config = dict(
    d_model=576,
    n_head=9,
    lr=0.00793,
    grad_clip=1.0,
)
MLP neurons of a small language model. Each row is named by its layer, matrix (gate and up: input weights) and neuron, and shows model dimensions 0-191. Each number is 128 + 24 x the weight over its row's rms, rounded and kept within 0 to 255. Numbers have three digits each. A neuron's up and down rows have the sign that makes its largest values positive.
After each neuron's rows is what it responds to, as a language model described it from the Wikipedia text at the highest values.

L3.gate1190:134124107131090102119118111115137137143153111098101117106111121094178146148129126118151105200102086145119161120140134143102109099148106122140134176173106172122151148088103150099131121120157138070134155107167141148071123125193098136134144154099139115149114113121151147151089117088078133103142145137110138138126118139119112110130090138129111125142136155149138113130139120094147143130146119084109158138101117083150115121118144166155147104131111145121156096085126149096150102139072134116151112111113117129165144136112124124168130116148102089151147132173073126108119120172105115123
L3.up1190:106150127130137077135132114090127101178091137137136172109121154142109121133092138083080122153141094127098110127138076087155121119131149117139070118125138141131184106119122122054124159151097119114113101156103174119131132117107118128100144141125147090146169136123133101129122139126099100090126129145140125164103134115135125121159115124106153103141137139121144132146127107061133111142127164104125165137096137086120132111169117167152120124130081110142119072145136109148140145152105126088141100114139142132128166142113145124164151075124107135140120156128116128111140149154128118148
Responds to: List-introducing colons

L3.gate1346:117108182107146183158151103112149144116120111134115159132137107145148142039127134120150122103146119111125148143147090115128119135146114106160150108146145149156166126068111105131127156128122102170095138141122080158106138138139080075114123130143136088128111125135093104138113133093102150111131161138109184119117085135133132122122069152090120153124147147132148125099140101139119121145084129124115094131090172085135123146131121154147164100126113172116122150117150112120156147127133098144131129075153124141140127098085129177158137105135125117111144176122078142134103132127113122112
L3.up1346:147156140120137186141114079079139131150117159121152109145150096149103119087126148132189126102146136147137090143133105166125116140121104114129149188143139143147088165118087109124139127103125166153146129139141123142093127133127088138113133106118151120114115147146130124139114124114118140146134123103130162136121139083143163148125130144091133133148123145153094115116118149111118190152134096125142086123138104086136125101094171129139154133086147106133140147093110098152176126137111117144138128114161086110094161110136157164121083130143142120123165155125126152054158113135096052167
Responds to: Opening quote marks

L5.gate767:129139168182147105077127120123166126154124133107086104106112099109111118140155116103104150117130143134131110090131098119127095131155160091132124154100101114133140134127117064156122148159145108099169144059136112185079111140095121147127108149115144124103145164118094114150079141149105121157115118111107103123123131080153106117151152125113104131120154114133118157124109174140091140130133087114120136115140133128125118116128095095115123109152133094073069127124112089118084086140093111155124174103163158099123087155110109092118108144185133122072146196116152149103117119088123147146
L5.up767:120149139130093177132122080125134127177166081131135130150116155096094112147121143132121137082124147089109102132131112160125134114161161113123104064144163126161130142137137160149150180099139114133118096119134129141168101137117121134098119149156106124151127083107179154106143081161118124132108120107106154153122127106106120129111090132127137108120086167092147116126119131136137126141098110118130112133100111126158134141132182156098135138105121099109116109114121123162110123093140116080103111143103115168082121102133083159116136148120119098161138094115152134152150139144148116107
Responds to: Opening quotation marks

L6.gate953:116128182126163133134110125146110100127128145027156142126093112082092113128130163120126159119127138105177132098121112115108138151141094163161088148144111137089100117105100100130105122107096063091085117188101103074137169120088118117136108138178114190144135114103141106139121120124150138103156167192111104124122158164124119084138150135158130114107099105148106138131131141163093120128096101091138150075122129152117157116114149176143165091115085094131104147113121129142155104093133113146144122132144134151122152177138145147148127116133148102142103146170149112182142167194133160147
L6.up953:129128163139160123122143120107165093160110092072150109127112148136072136121130136105110100172133121140162130143124143117130103109159107125133132137155144154131136139150145119134111153128084127103134121120147101151159154124121109098120131138132088173123143105115137145145111131142157128136160102125108149143149136160142109145177137148129132103111130154126151155147113122137102111113151137131107136134123140114134151087169162165136187131132101131110108106161104098127131092140077113084115107112149097134113137188130115104122140069129158105140139131120169126158125128155160114146
Responds to: Pointer to following content

L6.gate439:123113154152138083097144135121161176103122152158122133099105130144118152092129202109151089107106101128114141131110120122146109182115149160161085110147118120169073090152091121122162135109136105146153137141132101157110132120108121124049100128135093090105149173151132142148177107143150133112101174093148161129106114134118111126107107141093115118059164142102166137164120085143134143150144146149094151144132123125122125141138140136167132165143145112112130126138128131139139152149116149120110128125144131133116118126115080101126145140116147112116144141120107167099164141091138180098
L6.up439:114166145120090137162147120120142104159146139135147121152160177144084128134153141106146150113131123089125136136104114097167130105112153146157148103128150169179136171172080137108151177122062107172053096132127116117119139162131134097131121126088120109104133148123104151106132098130086139093106137148150095113120107136140142103152124091155137146078127136097099122149075086131156134139132131131141128130153152121120129139164119117147115126159128128141139136161084151143135119094087114127114077163182152163176074126152146101127150138106149141112172134119110147103122134165115143158
Responds to: Definite article before organizations

L6.gate574:148131178124161136153105100142137125163159124146113154132133181159103147137139140117050098112097130106134115120127086139160107129154147167116138134095109086144139140119124113144121123132113113104153118156156154144144113121110133108138095085102099112100122135088116139127124100108140094139122146147097090144127127103121108116126117140148181099189156102144156127141116153127114135125098093108130119113110123141133160102147150144113122107156122142126143133112167115107131138153134111088109147130125151160127104126083127116105126149133125112126105127158099138099138124137133123130
L6.up574:155138168113151175142109084109112146162149111131105109127135160168128160153134127117070103102093124108151112145133078116114104129121118127096147119092135069154169130118093146143103135152109135125131135148134141113145111089098118101141124099101139075107128118107129142136116080116146132124148146138087113150102141066138112120150111130131150122202127125119122119129120176098108131117092099114157115138096170153118141108153145154132123118155115139116164125115115142140107133152110118104108154148166146131138095127069110130127118129135129120127130136117108152105146093118138097117
Responds to: Opening quote marks

L5.gate2099:179142153082131134149131129124123093154119149101125142115135129129146097113102153144153124124168070131141119135079134107142128111121129118117095165111177151093105112133114116171110167112124117137060144116136087118124102141113047167115124174079120161085144077106131133156121158130108105135156137119117134129173122103160152140134155090108163134149144113142168140122091130132143110161130128169138085143121167138160124117096175137176122121148100107134095107099130106106155129121143143111110132103162164129121160158111159148104147119117126124115152121116086122158102129148158125125
L5.up2099:173120142150137132156081159123119100158150140127136115153132130100094099126132134127177120073123116114134107101156107110086081118123119088096087099170149160116105093094133108097100146126162139123144126102129122099131160107135113130115123158133079082118169074105151116128112116144065146135148123134126159164103137103173132131125143173129156144137166117116145179183121116166132104132120103137156119125132168132157116150114135127170144135114117127134160096164134058132160103146122156122183087103134158091106156156154163184176160120142129126096128085127120106114121134116148129165
Responds to: List-introducing colons

L5.gate242:160104103156133131144168083118129140126104139151147089141146103137176122129127119150131109168115121134112087122099135122150172161132104143091156102101096122165110127138145153108104146144146079152083145117132117159112128128093123129101170159125122152131119149100117166102188102133167156140153155120127218104126132116133126141151120136119091086125123109128100174148092115116137164164129108142089125102110111120134067127125151179150156096076085153111146080079123096116144142119119113119181122138165092191172149104074128123112123147138131076123115148089128119102142122133094138151
L5.up242:132154128129117117137154161139143135108154127147141152140139121088077129119158140167090143124128185131104104114092134106144108114141103141087143125150100107132173156123137146114139147120177164138113153110099128147115134139168110118104098098161147152129114096124158144121096140166137130144143100119147139149084110111106150151125153113121089151104125132124141148158111103122152119118141125151088105069146214133109089110164149140166142174152124126114119088086097121104126120137152111134111156080206144114125198085122112152098120151126096138100153137103138111097124118095147120110
Responds to: Determiners after prepositions

L3.gate1539:084133100133113107126145121137179129145135142099136141095114140103114076104149134119158142116136123169170133101142110118125122143106093110135106141147086125138120127100110124113123172126079120165105154140102122128108098142131141159103107121175115070104115142135111137146102130088128187155109098107133132155142131115123129154100115098124098139164095156109172152119145126136176069152151130128156121142080126128088158131157146149101154127101109093171151122099145141094138164124140088135132111095122148145150149130139094095152126166126125142104118155119089163120144148121114145138
L3.up1539:130121141134153152149149136158128149099128120094136137116112151112172087097121135139135137134152144140136120134114107134125136139127064118153102138131140195143164114105159124141163120117101122154112137104115140140103091116149109172106121124130143119126117153167120161159155140130085147120121142135162133126133123123108094145167150103164128129125147123118154164167118153138113070124162154067143137126095157093134172150165081169102108166132137126131144163105107143126118128131140088101132101092155162152125171136147144102124163145156105117071124141102113120099138140062151115144
Responds to: Possessive determiners and "head"